From a checkpoint of a small transformer trained on Wikipedia.
Size: 12 layers, width 224, 4 heads of 64, MLP 896 tanh GELU, 8.29M parameters.
Architecture: LayerNorm before each block, learned positions, biases, tied embeddings.
Training: a variant of Muon for these matrices, 8484 steps.
MLP neurons of a small language model. Each row is named by its layer, matrix (up: input weights; down: output weights) and neuron, and shows model dimensions 80-175. Each number is 128 + 24 x the weight over its row's rms, rounded and kept within 0 to 255. Numbers have three digits each.
After each neuron's rows, "fires in" lists the words (lower case) most often at its 100 highest values on Wikipedia text that the model never trained on.

L8.up304:149102088125139154153136166139150128094149157100152133128143110123084126123125151121135110142139116119121137143132127131148106127119157077101157176133171140152114174104133127146110148132120150124088094152159147124104080134113168153099136122156101086167096156126163140132128151099140105125
L8.down304:127126144139142129079148166132130145066132129133145139149174178154093078172151118109140127135107179106135097130119142189129145129095092087138141094131127139122145166148127178140116117128104134140154091146137095118127085110160132144126136082106097129139110124138128113133152111192155124134
fires in: "was", "were"

L2.up8:133136129122132140129120170106091175166124122151159115075123119095122097110134145156125104160134139130109164123171122145165117108134145089127136099131110147144132124148129113104131106146153183155111127144111121163142089135113136154104140156165120131162103139169123127102139135095143102137
L2.down8:114124140176110131129107139140145151126122124103171154122158144078119114160178131121152090143135128141123120158105170118130089151174133089129106144140154107141111106141133137098153115125123147181125128111104099122135089115175127152124125136080129152123104129139136135133153118127129099077
fires in: "were", "we"

L2.up85:155119108089151125137140153122127150114154144150114121131103125107122130127143118126134093136149117087125142107172110122143160118101127107121107128131128141172130141086105152140171158129123132152109134154147129143154099145108148125150134128126174169149121171124095161145157177124165107124
L2.down85:117150099132134110152126111073115097142122131155135121126145128111132127169137106113112079140167150171169111125106121118152134146176156122136109143129132134157125082110120168144157154132116103106097129122140112113139126136126159161134108083105124149137107131113153110087158140103172095106
fires in: "was", "is", "may", "managed", "management"

L3.up50:106102166116116116157091089147084081137144133099181123095145145135139139121144082162152129121128138109177134119139121095147100130119119114127151163153122130064132093097134146135184123160152090099123112125090152150110115156099160138122099130140137141153122107132102133149130118092110103132
L3.down50:137118132155130114119160098127121132109128108120126095105131138150169134149160132163164137088108123148151119136148092105122129133100152090142149085155147106097129115103148154139127172133121129109140107133102100111146095152152115163137087145180120207138151156134092131157097132114096069124
fires in: "and", "or", "but"

L3.up494:132073152102138135143101131131139108119110138133154118118112121131106178127086098127145080126164131157110124139133133146154153110102126103125152156102117113140125148114166131137170131178142144104096121112185113137123111170123097139171108100154137097152140148131121170137130112169133188121
L3.down494:165100137123129118107085130134155127097113152145121087079123123140122116152157165150067116179169150088140118172153146106125106126144124116133136060136131095128155098142126138111148110123160118192135174113138082092107116142133116128114116111114145140132140135139127118091102102129140147101
fires in: "was", "be", "is", "also", "because", "were"

L2.up184:135133143100092122130148104126106132107148119149139115126132132144121135144208103110144115091142164171124084159098118101098107131152108137135163135117130107109130121140140132109093122065124097111060109150109128138125125144128137128129148139176108122148133137148098161108135114107109163128
L2.down184:140135111172120139130151113106133164092178173138137093108111150117138163094147081119129141120124139147114080106112131100139113129162134150111111148152132107087181174155150125120092135099132131111099104137095131095140101121154128149140123145126145112098117131176109153072161139158141120119
fires in: "as", "andrea", "and"

L9.up478:111138082102095143118132083133121156132156093137140144090133125121131130119098158109182123133107080138125125136111113125146084115148118137046158125145118137142136159095130130129129140147113106100168147136150146139160120110160127164133127163114152066127115134082161128132141131068149167054
L9.down478:145095117126127108157147097131147111122132167147142152147106156140141132137180116162140109130180129097090109083121160131121097143147148137134140144141163106130121110136166084153142153126147153153123111095145168150082135121131149135093159131087126131124132143123107142137130107151122125130
fires in: "for", "to", "candidate", "liberal"

L2.up357:094173108169132146106082101093121149159110121121097101110136148135134076111140086148149107156116095136104134088158157117130107149090173164118145097145107177108153157061097120097129110147117132149112110123087108121122105150108178155139092116156088154085114167138139132116123132122136104174
L2.down357:099112096154120120156149146108150156149140140115123131124136109137099078152103123113121119157137125138134109129160152136139147139101134120126092138102097131177121127119126136114148138145129119162080150173093126135113104163122092120110102155151137121140102115167137104120134157177139094113
fires in: "her", "a", "their", "his", "affirmed"

L2.up715:104123131138073147127118175128102122105125118092141150108091134125151149104149119122166131144127114144155159131135156138119102171156108105109131103140135162144121132109080218128135126090126125111114175136157102126138130152132184121114151068124116104114105113173108090160134108105131136115
L2.down715:111141131138149096116146139136104123088134118105137107085151145108135123123135136122107125178125127132176151101110124131165130184118111104115098108139112129077131167113103175109164140116144109095085155124148145111146129151114155106117161107116138100107091127132146114168093105123137160061
fires in: "united", "west", "east", "expansion"

L3.up355:112116141155108151102126122134134142180168096093157126129104098137124126135124084115147160158054130132116127122136147103120143116114129097133098123154163119139129168119099177184161118114174169179164120127145140115103122099123160150146119124145076142139152149087082168125122140123136106112
L3.down355:145095079133136107150123111087126135125109141100165102164133118117130120124101160131144107090115112108114179132101132160099134102146152134121101128142121156121144077146101148158122155135142130161174139129098182082116068126150113103122151122130191159175102116101151163132115133171097106120
fires in: "of", "to", "intelligence", "device"

L9.up138:122105182099121135138131112131112136105141099083130145111128130105101184113130097132114125135115134127126140112138116131104159116097139161134086160145112092133117138080121099186108139086141167136110148109122140111176123134110097095111116111122122160102085161121149155153121121104122121136
L9.down138:094145107117142153140150098180103156104121160108118116101125070144176106131060128167175111104133159164143180110121105129104101113104144107072135121124125114170131099158138139137156135120091129119159146132108139161121136132165141139156149150122122070143150127139126121130170098152129142160
fires in: "are", "has", "is", "have", "be", "all"

L9.up152:121159145180105133058146133124101114149094118049130121109132089134145142109159117130144150101092140130132172135157149146155147129100128199147095123115084081130142119120133127136172122075138176134130106123162128111066101123124086114140144155171135132104126151125133165132136123128165110126
L9.down152:105136139132160119140125136104124159095155121062134112129136169155161156137129091138128139138154133126116123148142107130112146077111115125130134127121152160154126128178149156158138137131127137110106143150133164173126128160150173096102085119100148118119106119143131123114112127092117154106
fires in: "the", "what", "white", "almost", "to"

L2.up275:167079137145142067141129123148167114117140146132141118081121118109119173126159138145167125094088098102151135136135147126135114095103145137119156093121170137108073107112118109131148062149074114139086163104126105144085114112112130175115124096140148106116151140146131142125117119128141180096
L2.down275:130114134166140146171138138146093126148149136113107102130119166106077099116135167180117145156126110078154145118130100119136139119144165120125167113143113163149117148138090128139160108147111127163120108113114102158102128153110137122133181101120116153095139147128088126112132155086119156083
fires in: "free", "greek", "creek", "most", "every", "very"

L8.up151:060115158149112097124114138106139142134144150048165161137137150148124140119121130103219158082122113162127135105134121108132152118139158156105127160091163089130131152139096148110123144111151129099125116151166104115129085119104096161107123091126133129141140164115108092156134112106130140094
L8.down151:124124123126157104102108144128125144150120091000166119108157146143131119141133120122120141163134152186100137123128150088147121099115124149155143125124162130142163138116126113116088131140153161140101099130152165148154087114139121145155147088115095162149121112106133102145170165191151111130
fires in: "as", "of", "and", "based", "s", "to"

L8.up870:137138104119151129107103109116099109098138097121149141136170137156117126114155172098170083085110114094118141167086087157128110113138141115104137115134169134166116101129185123106132114183075101131102151115126093145122164119144203155132077120123157109130156169124116138101137150107138089124
L8.down870:137139170128103183122133087104104095113125140138103130122127131093154089111095154141142113124133095115089103174121104134108105101116137122123080127108154132141132124144077129112116154169150161167146126124128098176118126098157117141116170120114112148137128177110142146153127129133110144155
fires in: "to", "during", "by", "for", "and"

L2.up74:108105108193107089142113153107156160118115130095136148136141157125155133114116181104137130105133141151116141110159156112111103119106118123087127075140123130125156156127108155085119139151144160098162084157147152156130153114107159094145149119134128107105129152206128107095124149149134173134
L2.down74:158109124148151166100111121121116165126114107065165120132103139171134124145155153130106085138160143144115102143165149105153151114120127148085102101140126165147125144122163133126096107124112127076145124141142093145114159144114137124116116159182084102096116164178122117123098116121123144089
fires in: "st", "stadium", "west", "san", "east"

L3.up776:128084115199131095146132084116121081152118080134160112108114164126105124117135069160146111156112084110095150100162184136141139096154141126136165143149124131099125111128103120134118084133107133127131104099121156105156108148132169162150080158173106136108158128118129147156096094111159142126
L3.down776:121101113118155135176103114124125055152116119116137134100145094155152115154123075150115125138173115097148127075076141085146151134106122126124122121150131156095133110135143172100116153157121136108074118131134109124147133126142108125129129129129068148128118129133174144136130111138160100092
fires in: "her", "his", "him", "he", "they", "she"

L5.up720:107156136115144146132125114144125112106150128123198110129145143151099118116148150114169093122130073145110153122145112126136144122160138128122165152145105059163152160149176143126148136129157123154135130146124104126179084102119117130111169120148155132152097082106132160102137131140153092148
L5.down720:160094119129116120135141150117139127139104162058138145103136137131105108150144149108117098145116122155082096138131190081162096096135134109146123112167140126143151092101104077135138140137124159130118147104111116130121152138180091110112125113124103118164121139158139131133136137131119175081
fires in: "by", "as", "of", "at", "being", "and"

L8.up547:156117110121149115099133110101150125089164139145108108111167100164145159139151170109154143132110140122082142140132110168103101134158162128082158096169089129111100096126152107117104144178102115127138102119159120129119145136212124054143129107134130070150125129111112128111104176110163147074
L8.down547:141117113173158129168105100136172137086153108079158151172139143111137090143119087117130178103102135164151121120117186110132130126112143134122116152144152153099137133123156150154147089142107123118127115118144088126182078093130143129163129146096094144148120131100103134152183118141095101119
fires in: "during", "to", "by", "at", "on"

L8.up288:138111107129155137168169104137140102132136170070168105122115099100152166080107137101124137118125132081154127115118116165174129105141116119113147122109109080127125143131124112154122086074169125092102151118114115167099135191100143116150154075117119153091124138128184150155139170147143135141
L8.down288:124139124109145114107096087110085127102128131065130154090132112122088120191156120132121124117105151162088178108116156135121125125117151102152092078168136130107114127103140135102174143147160166128166181138125176118130158144133124117136099118134158079158121101129155163132133147115114137098
fires in: "are", "area", "areas", "is", "has", "can"

L3.up219:201154127155154148123143106117180146127102093132123135074101133081125122096135107123126126128151136162151120129144101123117162173118162094157147150154114109132138114158124147141157182175174092112119135122129122134165159089115154131119143145101151122142157107120131106156139126126116143148
L3.down219:123180141137134106127135108102138160149113144153118112086117134107141108105096132126154134143136135114156153133112151176144153116124156127130136122125116141109111138150133103114139160167116121135116144135124099136087159107079109132082143099127160106170149109144109123138082127148131112169
fires in: "late", "date", "candidate", "category", "estate"

L9.up868:133092194139125155119143095159089136124095152094157104117108122122117150162131123115117116164132112110156147139157142105123157131125158137140098193108124101098112129137112122117142134125106171147108103085136150053140116152135113131134154091147141141152080131148124099089130136177115108108
L9.down868:126130120106141113151134119108140139100137147019138109121124148111154137149172163150121138132145135118125141119149082123142098115133135204139145118119129133121126081140145113132120133118087161077102120171131140141111112136098132109129094097139150120124123150175106074141121132106101126069
fires in: "a", "the"

L5.up64:121136082129105105150102190115126142131107156148104143124108138136119111156108134136154142104156154135123143128142132118126082116110127143164143135142136112101100138066115137121141178099074145132111151136137174153143115132139133123112140136111145117134161104127152196141103132130147138130
L5.down64:098135115136105127099112184097114132124129132164104179123154119138106165116139123096109135118124168164129112130159163112136099085123145171159123170115171134092107139124104155120128126114101130122091131132100132152127109169137129110082146147117148141110155053126105173139128149155117132124
fires in: "an", "another", "anti"

L8.up255:117107118137119100122149169112140123126158125086146142184096167088166142123156109181116094128141115124123101140165134117149135173089131090135118110134158127155113136063102083110118129080148150117136129114152107121117114126131117095116112128131147143156118148148104096114129183106148093104
L8.down255:159145137141127126114160122086116133148148087107166170114129130094091104171141160111123117092141111150154125140139088171176162142142107101126143149152139096124160133138118085175140132096152152103075096114139128180186111136135175119127118135086139116126114085119129139140173157160145136123
fires in: "was", "is", "also", "s", "average", "still"

L8.up440:128115120102110123102076137106168172154131141115112124127118111125121129123093100128153113145162139152130148112137157097153101113136132193143149123111147121119124157128142119090142137104082142100097117122088135117194136150124132144095145150127104123091160122124175182139090143136118102141
L8.down440:095134174105094111127109134139098174147143108123117127153133078141128164128132130126114116106129146160152145117165158096173097116143123156157097136166144162116104133099134122094144119082111127112134148119096132094101140174111135109102132153081144148120143150110096194108137123148118160159
fires in: "an", "another"

L3.up247:122120117111128117126110153167143115127130129114146089125102152178154149123138135083159115108094086144125124131121135112175119096090097095135130134142102104095118109119122113117179133094126132183138182126129145126137151133095115119151105061095157116119120148133094139166116133140164126136
L3.down247:148125150115175112124124125165142131121064175143119095121120149100120112122153134140093128138104141131099134152107127143123108090154137177141171092129140122129094188129160144120166129158128118145174162074114100137105164071099129145140119081114142147164131159125112102144112109155157113094
fires in: "more", "most", "seven", "very", "every"

L2.up737:128138147136146158176126074156084110139119136102133108145142146100111162163184106160129080127133105133140107163160123114103123166102115128153112160150129094140156116122150137145083148126134145179103134094065128159123104134118114106102146142146142070132175103137108112105158090113157139150
L2.down737:113169104104130176089205112118101124128160141122179112133142121129134161130157147116138119143153135087131101167136104109121102082143142143156106142119106127110129124104112114120118133122179137157163126134130148117138114160134157151074096146155104125114127126176061122112154088136135095113
fires in: "and", "as", "place", "but", "made"